config = dict(
    num_hidden_layers=9,
    hidden_size=512,
    num_attention_heads=4,
    num_key_value_heads=4,
    head_dim=128,
    intermediate_size=2048,
    vocab_size=40680,
    hidden_act='geglu',
    norm='rmsnorm',
    norm_place='pre',
    norm_eps=1e-05,
    positions='rope',
    rope_theta=10000.0,
    rope_fraction=1.0,
    qk_norm=False,
    attn_scale=0.0884,
    bias='all',
    tie_word_embeddings=True,
    parallel_block=False,
    init='uniform',
    init_std_qkv=0.0171,
    init_std_o=0.0,
    init_std_up=0.0171,
    init_std_down=0.0,
    optimizer='muon',
    learning_rate=0.0105,
    lr_mult_down=2.0,
    beta1=0.93,
    lr_head=0.00543,
    max_grad_norm=2.0,
    warmup_steps=200,
    schedule='wsd',
    decay_fraction=0.81,
    decay_shape='linear',
    final_lr_fraction=0.02,
    batch_tokens=131072,
    max_seq_len=512,
    doc_mask=True,
    train_tokens=1043000000,
    max_steps=7958,
    dataset='wikipedia_en',
)
MLP neurons of a small language model. Each row is named by its layer, matrix (gate and up: input weights) and neuron, and shows model dimensions 32-127. Each number is 50 + 15 x the weight over its row's rms, rounded and kept within 0 to 99. A neuron's up and down rows have the sign that makes its largest values positive.
Before each neuron's rows, "fires after" lists the tokens most often just before its 100 highest values on Wikipedia text that the model never trained on. A number after a token or word is its count.

fires after: " of" 13, " by" 11, " and" 9, " in" 8, " to" 7, " on" 4
L2.gate403:66 24 49 61 60 38 32 50 37 63 53 30 57 59 46 58 46 57 58 41 58 61 71 39 37 50 47 54 49 42 62 70 49 56 58 53 61 43 41 47 53 45 71 48 55 33 35 53 41 67 36 64 56 68 61 31 24 69 41 70 44 48 42 31 42 29 54 40 06 55 41 89 51 27 65 64 44 39 40 34 43 52 42 28 71 36 56 44 31 62 39 63 29 37 44 85
L2.up403:39 33 35 21 67 50 43 68 81 62 37 51 69 65 41 58 58 42 46 54 54 63 52 34 47 43 48 52 37 58 34 27 47 44 41 24 76 01 24 53 65 23 50 58 48 39 39 55 47 43 43 40 51 51 63 37 39 74 38 35 40 59 54 54 57 64 53 62 41 53 35 35 40 46 57 72 60 39 33 77 46 62 67 37 79 26 47 49 58 58 43 60 28 65 81 45

fires after: " |" 43, " Rock" 8
L2.gate897:46 44 64 90 63 64 39 61 35 56 52 43 37 67 49 51 49 48 50 73 48 49 50 55 57 51 47 54 52 34 40 65 60 51 72 42 69 28 56 56 38 84 72 57 25 48 61 73 46 60 48 43 40 56 62 50 64 66 34 40 33 50 63 26 40 57 22 77 53 48 49 65 63 50 34 17 57 22 54 26 55 49 57 62 59 54 36 61 51 70 44 43 72 46 42 64
L2.up897:44 33 59 32 59 36 33 39 41 55 81 54 65 62 64 76 64 48 17 39 41 79 29 45 55 44 55 43 68 63 43 50 64 51 45 56 48 46 18 62 48 54 68 71 42 50 37 64 35 45 56 16 32 39 58 38 80 51 30 73 28 46 34 38 50 30 32 88 51 18 50 54 50 35 49 36 32 33 37 46 44 18 56 50 26 77 17 36 32 62 66 17 54 34 45 33

fires after: "\n" 38, "|" 14, " |" 10
L2.gate1329:80 84 57 25 30 70 16 54 76 58 52 79 32 75 48 64 57 35 34 40 27 45 60 52 44 75 53 92 48 68 66 64 32 65 30 55 55 61 55 41 64 58 45 71 70 57 47 63 68 42 47 64 50 13 49 70 45 36 54 48 51 46 27 53 59 44 46 45 10 73 66 50 48 63 58 20 23 63 42 25 57 27 55 61 27 20 52 64 50 52 54 64 74 47 55 28
L2.up1329:28 57 42 54 55 43 32 69 20 65 43 51 59 48 63 35 47 65 68 28 53 50 46 29 61 56 53 39 66 43 44 30 73 89 31 60 50 55 45 50 47 62 37 37 34 70 69 72 55 45 39 66 74 38 39 71 51 56 40 44 48 43 62 41 99 54 35 49 59 63 49 35 29 44 63 44 33 51 66 31 68 39 40 61 42 71 43 55 44 62 56 47 54 58 44 70

fires after: " |" 37, "|" 8, " Herm" 6, " fl" 4
L2.gate945:75 44 39 44 59 40 40 57 68 59 14 79 42 53 39 56 48 41 55 44 50 43 27 62 56 42 49 58 35 75 66 38 57 27 32 52 45 62 59 50 38 26 63 82 30 18 45 72 45 31 30 67 68 56 90 59 61 48 38 38 64 41 53 51 46 48 20 58 33 49 43 54 39 52 70 62 42 36 66 17 60 22 40 75 17 39 38 52 57 57 58 29 23 71 52 70
L2.up945:78 72 53 46 38 59 71 43 55 46 56 44 45 48 57 37 43 55 46 63 44 15 73 61 40 56 59 73 13 47 26 27 59 54 59 58 44 64 62 50 55 52 51 50 17 65 60 55 65 35 47 32 37 66 38 21 63 59 50 61 69 77 28 28 55 51 35 70 26 72 69 39 58 62 61 75 22 54 52 15 77 63 54 65 49 76 66 46 68 45 22 57 44 69 64 55

fires after: " the" 68, " The" 9
L5.gate104:75 57 45 47 37 60 57 77 67 37 51 77 22 58 30 61 64 30 31 31 41 57 57 44 41 63 47 29 02 60 37 52 61 50 87 61 44 37 61 38 61 63 68 66 51 75 51 50 60 58 47 65 25 52 41 62 69 46 44 34 51 50 64 56 22 53 42 45 45 38 44 53 55 59 79 44 22 26 54 19 37 58 60 40 55 21 49 50 38 55 29 49 61 49 51 82
L5.up104:52 60 54 33 55 50 23 59 65 59 52 71 35 51 70 54 80 73 40 44 60 63 42 46 22 46 71 64 32 41 54 34 29 28 67 70 64 33 56 38 38 39 55 65 53 82 50 48 64 46 65 19 81 27 47 50 59 76 60 23 48 41 59 63 59 73 44 28 37 36 53 47 64 76 32 63 45 47 24 61 39 34 56 43 46 60 53 46 54 59 59 63 42 63 53 58

fires after: " " 59, " Total" 6, " |" 6, " votes" 6
L5.gate1427:67 68 45 65 38 43 59 31 75 49 34 33 61 55 40 56 72 44 74 50 57 63 36 56 40 39 45 53 37 24 32 36 99 66 50 57 42 48 55 34 49 43 50 46 57 36 44 59 44 35 46 40 37 48 48 48 33 58 90 54 64 32 59 50 81 71 61 55 41 32 45 24 42 55 52 53 53 35 48 34 44 15 46 47 76 75 08 59 35 38 64 70 47 48 53 64
L5.up1427:61 47 24 53 46 69 58 57 43 76 79 38 46 53 29 37 71 49 19 64 37 60 45 64 56 27 56 49 23 55 34 38 56 66 54 30 60 38 60 60 53 49 64 54 76 58 62 62 65 49 26 52 45 43 67 63 39 39 76 41 57 38 37 43 32 49 22 52 43 42 68 41 57 42 50 49 74 32 40 52 50 65 57 20 56 67 48 60 69 48 37 66 63 60 66 49

fires after: " the" 61, " The" 5, " -" 5
L2.gate1405:48 46 57 46 80 39 74 43 56 57 46 48 26 62 52 39 64 30 48 63 62 44 43 54 67 27 38 41 55 29 24 70 59 49 26 66 86 43 66 55 28 51 53 59 43 74 47 39 66 80 43 70 27 74 62 70 24 62 44 39 49 58 25 41 45 22 47 77 53 40 57 52 41 54 69 60 44 27 49 69 59 47 67 43 46 52 52 47 75 25 48 51 30 41 65 40
L2.up1405:36 22 41 48 40 41 47 41 32 50 63 80 49 58 62 54 69 54 46 48 36 38 59 51 59 43 22 50 30 82 26 56 50 42 40 67 47 35 74 83 71 38 50 70 69 60 64 66 21 54 37 48 61 57 55 56 45 49 41 18 47 26 73 28 36 44 58 39 43 42 45 59 50 44 71 44 34 41 22 67 30 46 51 64 59 39 36 39 46 75 42 38 67 54 55 53

fires after: " |" 47, " the" 4, " 0" 4, "\n" 4
L5.gate153:33 36 39 25 81 62 57 52 48 55 41 57 50 48 48 67 54 39 58 86 18 63 49 60 56 78 71 38 55 47 57 50 65 57 67 29 70 31 26 33 07 40 57 59 52 44 28 52 95 59 58 32 67 43 56 45 43 30 05 54 44 55 44 51 57 57 37 47 46 48 40 59 28 20 63 32 31 58 38 17 61 69 45 31 42 58 51 33 69 58 62 69 56 25 40 44
L5.up153:47 41 56 32 60 65 54 52 50 53 60 38 84 70 49 53 42 57 48 45 43 39 42 42 59 61 48 46 51 62 55 33 74 78 44 92 57 72 50 39 28 48 67 38 71 39 33 37 42 59 70 22 54 53 36 53 37 35 65 85 83 34 51 76 53 60 35 51 70 27 66 30 21 51 46 58 45 40 65 21 70 54 53 62 71 44 47 47 77 27 46 52 32 58 44 42

fires after: " |" 46, " the" 6, "|" 5, "\n" 4
L2.gate930:41 53 54 51 75 43 50 13 66 54 55 51 55 45 48 68 46 38 38 55 53 48 40 51 47 48 55 49 69 58 39 65 63 43 43 61 60 63 31 45 51 45 49 42 18 44 25 66 84 49 43 52 44 37 36 58 37 71 38 34 58 57 49 58 35 63 32 84 31 33 36 71 29 54 38 54 45 69 67 54 47 45 51 66 75 56 29 49 75 50 64 25 23 57 33 56
L2.up930:46 50 57 30 44 28 45 22 42 45 87 24 41 32 38 48 50 25 48 87 20 85 30 45 55 47 76 48 63 49 61 64 58 83 48 87 70 62 18 59 57 54 26 76 56 50 58 38 52 61 60 64 50 73 61 17 45 28 53 55 63 50 60 53 57 32 48 50 48 51 41 51 42 77 41 74 45 82 38 36 74 26 36 57 62 63 35 35 52 42 42 76 76 36 52 58

fires after: " in" 26, " to" 13, " at" 9, " into" 5, " |" 4
L5.gate73:66 40 53 45 51 44 24 56 67 83 50 44 62 36 38 66 42 72 44 56 64 60 66 61 40 62 28 19 63 53 25 64 66 40 53 83 27 42 68 76 71 51 70 51 56 53 05 48 65 82 61 52 39 49 70 31 70 70 62 33 55 26 24 68 54 74 65 52 63 67 46 48 68 38 33 78 62 70 80 10 60 34 46 46 26 42 52 48 57 67 42 47 92 36 13 60
L5.up73:41 69 60 44 60 46 41 73 58 50 23 44 22 77 61 51 51 32 54 27 64 56 42 49 57 48 41 25 58 29 37 41 50 76 36 49 27 42 47 57 73 40 41 75 95 59 46 70 54 57 45 53 41 66 62 38 60 52 56 25 48 66 55 56 54 31 54 69 71 70 61 57 58 54 63 72 42 44 48 37 40 59 45 41 66 42 33 26 33 22 65 61 55 51 58 33

fires after: " the" 76, " The" 8, "The" 4
L2.gate1984:46 49 62 56 68 44 52 36 67 44 85 44 45 57 37 49 30 63 46 79 52 65 46 57 48 44 43 32 36 69 42 55 45 46 76 60 51 61 60 18 60 54 42 72 82 37 44 44 25 37 66 57 35 49 85 39 47 58 47 54 46 49 34 50 39 59 29 59 47 57 61 54 51 53 74 85 47 34 53 54 43 33 60 75 52 37 38 48 36 34 40 87 64 66 53 55
L2.up1984:41 59 39 56 53 22 43 44 80 44 47 57 25 57 45 69 48 71 65 40 40 31 24 40 17 58 70 26 36 67 66 59 47 41 35 58 35 71 39 74 66 37 55 85 55 37 57 40 36 58 45 42 58 32 48 71 45 81 29 59 46 34 87 63 37 41 42 42 48 25 51 51 46 36 46 55 50 28 45 62 47 27 47 37 36 74 35 50 52 24 46 87 57 47 59 53

fires after: " |" 68, "." 8
L2.gate1150:46 50 29 53 46 58 99 41 33 24 61 35 52 25 37 46 69 48 58 38 54 51 39 52 74 63 50 71 50 50 37 48 75 40 69 56 51 60 59 40 53 43 59 37 28 42 49 61 50 45 55 79 58 54 63 37 29 48 32 48 54 65 46 30 80 45 63 48 33 59 25 48 50 36 68 29 51 36 60 54 39 35 41 41 55 39 75 20 55 39 37 43 61 62 67 59
L2.up1150:23 81 52 46 54 63 36 19 62 70 63 23 38 79 54 39 42 47 39 41 30 47 52 46 65 55 60 79 65 56 59 62 51 68 55 65 44 38 41 33 56 75 58 52 46 45 48 39 26 60 58 38 35 21 49 52 32 08 45 46 99 57 29 35 59 59 56 61 46 53 47 43 43 35 69 57 71 42 74 49 49 67 59 65 47 53 62 46 41 35 43 30 34 46 42 40

fires after: " a" 28, " the" 19, " an" 10, "A" 5, " The" 5
L2.gate982:72 51 64 23 60 65 46 31 50 41 22 56 41 32 42 33 55 41 50 57 63 45 35 44 82 64 26 31 41 34 56 30 75 61 35 51 66 38 69 48 58 39 26 57 53 35 55 50 68 43 36 67 28 66 61 46 45 37 37 74 45 49 38 50 63 43 56 63 27 47 38 46 68 49 47 41 30 53 48 30 47 25 58 61 46 49 31 42 76 47 75 55 33 48 92 82
L2.up982:44 46 30 47 40 45 50 63 46 45 53 45 34 43 88 58 19 62 55 63 67 50 52 44 49 28 33 55 59 82 58 35 30 45 37 32 29 87 19 52 78 28 46 29 69 29 72 31 30 47 64 32 46 33 69 66 40 29 68 41 65 35 57 30 32 29 62 57 56 55 31 43 29 43 50 72 61 21 46 52 30 53 72 63 49 27 39 52 55 68 40 59 53 37 78 39

fires after: " |" 58, " and" 4, " Val" 4
L5.gate1244:57 40 55 37 39 27 46 80 51 45 63 25 34 59 43 35 46 63 32 62 59 17 45 36 59 43 42 46 52 20 49 26 71 37 56 76 51 42 87 52 38 52 52 51 48 52 53 67 49 60 30 53 42 49 62 35 44 82 49 50 50 42 71 51 28 37 40 35 42 30 30 71 44 29 39 44 38 43 59 36 50 30 51 48 43 50 52 52 47 32 39 64 40 50 46 59
L5.up1244:57 49 64 65 53 65 41 56 50 49 64 36 30 61 69 54 35 38 38 64 69 58 48 53 51 48 73 72 54 44 19 26 62 70 39 47 76 31 44 31 65 48 57 53 58 31 40 61 83 61 57 63 34 20 58 51 39 46 54 55 80 37 47 50 66 25 57 65 68 10 32 30 62 58 41 59 30 60 67 52 46 41 51 35 45 55 42 43 41 47 32 66 77 00 51 22

fires after: " |" 50, "\n" 24, "===" 6, " ===" 4
L2.gate23:52 69 66 30 70 45 63 51 58 45 72 62 57 65 51 52 36 43 61 65 55 61 49 38 72 60 42 52 69 46 82 48 47 60 47 38 51 42 38 52 26 47 39 55 63 37 55 55 48 62 52 43 51 47 62 51 16 35 36 26 49 75 42 56 60 51 61 59 22 55 38 53 19 55 30 33 04 50 65 51 00 42 44 29 45 45 33 54 82 50 54 55 54 69 55 52
L2.up23:67 51 59 66 46 26 69 64 75 49 56 35 79 39 38 50 40 38 67 37 56 52 53 65 56 39 34 65 42 32 64 76 75 38 31 48 36 44 70 57 72 53 82 58 38 73 41 41 41 78 54 67 55 68 40 65 45 50 48 31 63 40 74 56 33 39 48 51 64 59 40 40 62 57 51 73 67 58 49 47 69 64 52 58 47 64 47 46 38 50 36 29 44 42 40 44